Weights of a small transformer language model: 94.2M parameters, LayerNorm before each block.
MLP neurons of a small language model. Each row is named by its layer, matrix (up: input weights) and neuron, and shows model dimensions 16-143. Each number is 500 + 50 x the weight over its row's rms, rounded and kept within 0 to 999. Numbers have three digits each.
A block is one neuron, or neurons of one layer that tend to fire together. Before each block is what it responds to, as a language model described it from the Wikipedia text at the highest values.

Description: Decimal point in numbers
L5.up358:429445544527510540457558585529486494428577494415533517453529519474459489558439466507534434540531482460529509480510470486583593495573537468534422551456529516471564496540605524498487414528393547550561535437538500509582444588374525479550394483509489519572604432543528545506567576497485489412477404574476488515464524462547575474469552527478526595438537507486599652481559608505422508596370
L5.up399:469440522514413433507579459470444467446516472503521519493457515458592444474441525507534468489517551431577498574474450412506479446420505484492557521498498559446536518508567413386544382460498461572555437473483526492524396489560454422492535475436431490480531548549535534547543599491424549557455457512421581506498613425462423467466463480608527518517563554470506481533478527491440541480460
L5.up874:492643559516452501476539458477523426598567485517489408519456447497502486485488543580453447589503336507539508445437591543621460541455491515507518476476542545464439390487507436506510539432543443552552409503465507472475446517559542605501536529557548574551496482457544559557501637559408421538480427562536577393518447538429506367457486483413466518535510601511493612500452532587460431522528
L5.up948:510477504570490452511488518457521554530543407405577533486419634531571475514463561452510501613589528521533523489586570477421482505445464439558415581541474521490498473530597415439456471424509476590551432544514466528558491449453627482553458512500517508524392574470485611555474547602555492356496449425404436482460444482427434351424463455517505503531529555471539476427531589598523494492505

Description: Number-ending table delimiters
L9.up283:495572474456491485446601600552413502533492455484531515543456524502475488537480454476475424510512535430449515488510502529470545489436459489574562496501561507404571511549493471413430517433357469504562451554418473510547600504448451540526499420532540597448569531406525511514501602529506535485563445477428365482555511482462606453509467462445506428516452542447502559538505584492627489426455

Description: Late table column separators
L5.up30:493567472530445506461604521571498520438552487466471485554510539393517449551355499419474473385533479461507481571484446508444532546455475475537542615522471473539481452502482505559521503519551543533432427515472641528523516591532481467514610497485495453494532505447439519512460538493483478501501560505442562466503466458514560564494542485574479538433546577465602576584509464602592591486505
L5.up278:472518519569513509427474538524469492544603457432432441638410519461611496439403573415438590470406496503545436483519538481509526496493550483507529502454488527578493469509435502465413405470514560492485542430507500526386520538535487508583485465557560504464499423497598482532526487492453528483477518473545442535491451577469549568500544592483480487465457570592473443572507503551469487506494
L5.up1586:527546504603511557485491530510514540486519538540513448488572540529542514500387580459537525548499405540511436455543516517439423470566529599554524578441454516426441455473651437499528501491522623501543510433532508484487440457450396449448484457495498463447483579542518485495564570533555500542488522513466522468537572517533425499496504547527524488398538545499569558507615535503464430546466
L5.up1688:527428458563464529438542437520591593492519454549477448492494532508566466417480546470500466534512415433480560493588483488515504436508572577532561593480472585471526498487599503554536516442490444530478539461441594546493562577445576527480564502565504541622465514503425460564466568519489512477464503465487390431492442567489524545559487576475450606451573467501435467500518535478526514546473

Description: Surname final pieces
L5.up799:480455455442435460492454522465443585494514574547521496567394499465488484430525488547475563464456495515434441440485480621447547584451568507462505448448489478559513463653516419562498489500409422460492539511472505420508399564510504526451452536558485547437490499492463441533431487489458443330461522520502517426501571561548465493550531442481581468546482452515480500515494503415533437542548
L5.up824:528585496461547561489483534423493557547456494499493443532463439478468452529433518589472517463464479436454498455453403595470559486483539415513507457404555551579579508437498460581391514512479427453507524452465544488523448582500512589526568392445515542472534501508467531513462511449470600439534547548483519420478447617517504505528518534515473549505486543452456515474548434508509495523555
L5.up1278:495455493468426413566440507501493434519497513419468512517461597550469492468385492431491496562542485518486522432422502487579621545412515466385529531554486499501440606614540498479532533469495483451534511526481530487437492524519470536457485376491529537476355466599590470522417518568525486470535578557444467485490421533541587485517504477519478547610434495515573613440487456479608505528573
L5.up1491:438556485418524515451468525515527454594494549531453558414450509496578438599457500535508502469458527467555470390510487513451426545435487491450536509536522477510533562510460469510541605481399528493429581530537455506485489482550550603561549520470445482437497442464509507508545550595527383465517555493389568370510550563467498545481505498508525546488410554582449451485583534534514416489516

Description: Partitive "of" after quantifiers
L5.up772:484533485498466553453535566440477461533549482473450480531510579462487490466437488463472482466614512601447495474517438586448558466551471593658542598487561417550458465504557347502416445465487489528488430587446466475594540513487489574548374500440501429459483563455465515585507610580473535469410474468505503427455487550473530477444404463550532471432446545446576596515499570517478528490467
L5.up837:448450383517493461497482498495580538501510495499508477522496463536464498519510461546508450512453486494574467496480502573429532590601495538540511498506512538487577561514542465481502484460431489462533595507566440476523548433593425563579433529398497476493463489478335524511476565573514515452524535470452500451452546606489546513537442488482569497571495445467494471427526480524443498466483
L5.up971:527495468443437445481534426487558491530611483543518443467502421501557459412507542459575571517439458491528458515619396459482434471522464621537479544464498549482477577489478438465528510486453461413518533504405431495492464456486515498492544498557552464428465496491503469522526575506565464535540480485501510524537408580491580554493448515476549482495476442625532568577523475475592525426506
L5.up1369:479541407528539418423513418483465458492502486579393465544555593571538481473551466529524499574478471526452547476474467438489489551553542485422472509452420462521555511456540412489437540538556501527577564461492541479531579486531542507536480376448523390500438526558520521539508554525452408480462577546578507518460593500487474519544475484540526512619468533505439572468494475409520488420472

Description: Place-name lead-in words
L9.up1220:533568557595486490510584497481436475528429527515507520483513575447542615506481442472523449529493453479451427479482480537467604565447543450520538550463402510402578475513526413564532487465525460490652517436411458480544513551440488554467526501551478510566481425579474542511567475540391457381502542466508471485405449560473491528547525466546489436466533494441499479498497500490503493520478

Description: Range connectors between values
L9.up1506:486511467509423514552471457512505495508562520485481572449461512541534497534523538437538525466510530388445555411488581509512418485535463424497538553520382482514561506549529419473416524458499463560554459340530440539558551416533490547499449478550512496455499510434530476478499548451494461504472442528522447509467504524430570442532477510509553444516484488505506452494489551470508471423424

Description: Entity-type description start
L6.up178:549488540526455576473537457527479514478526561512499474449505502481548495466490494423421548497611523537471442501504492529533558424513490391558643535515522567476502468550636492519511481515523451501429414493581498470559387541458438432518415501528520534495473462571465404425466547447505430430567548522351532524535531461484478474489540461498524434569502462484554529555631490511474422521459
L6.up210:533480415532551493437516455463440503596492591513523479411434538449561603452517561457535494427558440472477507471516422408505588557475546501577508574477409489471517546531570395547544434527528489516514487487503466566500543475552438504422537415526444551506540415588472538517524543597464475491540514511498497509377515540600531459474458513495484529551490457451541507466502462490496531542496
L6.up552:472531549579525492464631518423522557515532426509451482535487497527561468551585562489613489478602528585477503404484473538501514424456470438514473515480423561495594454487599560557488533494407455473537479486636473490529565491439598539431444501519537552420562505439518545470491519449532539507460468547483464508475465557503411386481529575514512477519560540535439509497513453505614384505548
L6.up634:491575545594453517462538523446568565486427373445489485440446564456530481541456550469533510438511563462467419492432551614529517479459532530516493586472510504442541484606486506512437443543419454498574551516488552460513608394491496478552495554485519531479541437486484550483564568477473525606462488566477504495494434523482546436393468447406465426539501591382504508510464506434479515543533

Description: Range connective words
L6.up325:486519490536382580484429537470435465480436544491578529403479537457498582521541520508583363537533511496476553510538445496523544448425506499450522487534452508431467449485556453508494509505483482504554495485478436448477475507419479501550482490458528520535536489499535379472415538475565529477490458548495478505511448438492551498498467532459498493510552507464547523487524455437516393536479
L6.up747:552482517524438561454530515521483502507580541485448518546564466519579506440539449620503487445608403419548559466508468467473418570401488541555488483490520503464528455533585522490457529552514563430499495521452455438559482505518551592490530474492499516530490458417546475526491546542445461546520521484472445482436433525592597453482474420466553466551583506454524562489492435404564485497458
L6.up1263:559502465525406513533505598470442513448484508482418586536483432482612515489537444478480442560517461378618572573536446501529479554553468494446397451444528438469420403492507508477512536472486442434563548497438547390492525498520431523457433564488502475576483470509559627508466481480541508553485484474538502483517449557493498495581562493445428510497486466533445495374548528510529539456496
L6.up2029:492530501557543583495528491507493504528516597525547448512598512488562412561484597531499456499535453506491460469452538526526526467517541600595397587471490561438531508430465449473486545404462545519521575418474480425530504593527492585460496487465474598488468378600540532460499415572551483452420450538533391554438497480515511511454521462438568534509510509497548559550462501474507585509549

Description: End of person names
L6.up662:469680587479542463487485542573532433439557542482460495518534508497478428541478586413548593427411503530531470416491527529487466552460510466492481506484494514588496474502422481521471494474380529497506546489496480516554461434463446527476430451580481537530294342534522538509563490486532481509569429510530458521512491522555483458515467531532462500445531469570465508447522514348511442558494
L6.up1051:529571477482485598563507615399428433495572590443472496553553429488456555491496492486526576495542448531499465495493524575494566633471483458441435534457499503626583506550488499522447478455564470521492591486577506525579480382556432488361517480471464500576528515489536583525445562565463503499473490538548463484492503444550568540496492520504533542446520408553590507406620555584490510567614
L6.up1358:455628533479528563432489510414555472490529543436482428529444480498582450372505519572496475505388519574424496434445522609534543539463510470434369510437501502516550477501492472439493535514447563482428557532559523467499492441510525616475496571511466418461499433544461545459380486546557439427449472572474430492563482602571545487472497547546495560513503484491486485424489551526540494470539
L6.up1646:459561546574452504505494543510466596558493553446475492461471482481490527530592539425589499515513569505479455512483511506440522496556578410586519500382523455512511535484507400472486459494474497500492515393490494551485434425460459420555585492462489503539559548504484476581474506527490463465506505457547456480539476532529417500487491433354563480537409433525456586526528539418477377505495

Description: Range connectors
L5.up582:539493518516468512503512557420536481508487468460460488515464610485499570452405463487474482562565441566542458451502487594508477495554559444543475587520474449583494488508501397501472452514487584525562564526518452508606458528455500459459504414514574531598484524497463679597476509540454472511474470428454412505462500541495496570516439550504481439537445483506522420540463424487439500446444
L5.up621:540500491467585514515498522536462488480504492487486467517565515523475491565374444500510521533490518427441525511486496526458451490633521420532444462406499471547511486579586504439415526463420522430549567442436527480566448516455540472577522534534542504636529609426438478533520645551492541395511479520480389519443432504510478388464564455457582532605480434527509551574535511550495429417435
L5.up905:479545543629492509476516539502493491548501499584517503584597482512599512467472464543567478567577467531522444447486476484563454530519528524550466535426502562434553469476560495471533430515483490568585559490489442553495555528534514555455499480466591536558540556510553406410583487610556480443494456496507497514500420461456436372553505496466477553510486518520456487422542531432473458492447
L5.up1615:514525543474560468469471507485449499514496433553440451536542516569549419498452533437425463570495482444457491491531443552500450480499554449549445531588570511453452448491503509577446543560456560454616476476400426472424502539351569451534503478500497508604460465540562536502509483501551462447551406487521469438468576481483547550463469471548480489507489549616565472487367560498369478482432

Description: Connector after quantity words
L6.up216:523524515503481499387557465475569524445537456566567634454527510541539493507449537501477481536544432519533478540549512553522429518580486465515523566434483530461562498507533437441460533584495454543665593504590490505503427539448540533538487554556521499469560500482545576507490596567505495454482416488441490522418469496490408514483562477472533478554485550519526540490519515506358497478392
L6.up584:502498470514476554473498538555445444469503488449519549434403522476567521484511453508525486472552494436452526474490469560513569462467533432484503482414409503364502533505652433494451544488439505459629492570455447442499605525545579521512559496411504495492467476422495399533541552558464530503584626524529462545536487523488495416532532445491482498505500592506545577471425482476525456531387
L6.up654:535476553555532504438558510547556506546469400464530509477456505528578536526493472549481407524494538437537508464473532507424523548461524467538439456506533566480512518531485479404439501440439576532553529380464544435589599441467413508524582491453450481522510474444544542478490512541444388526504483446521486446430488497526416487452505436455467484484541516536629534435531483515494458486385
L6.up1044:484542492533437468389631490521521472521571447513477375462513405454430469454501582450496477508498450411438495509480536601589470415547481528571499576462473548492436495548565512399503496482395500477583541536545504419521507499555458438537537520422497471570503470465462653528474614609502484461488432517492518453464517561526546474476425486460534587471483531569427497461531484490514525486491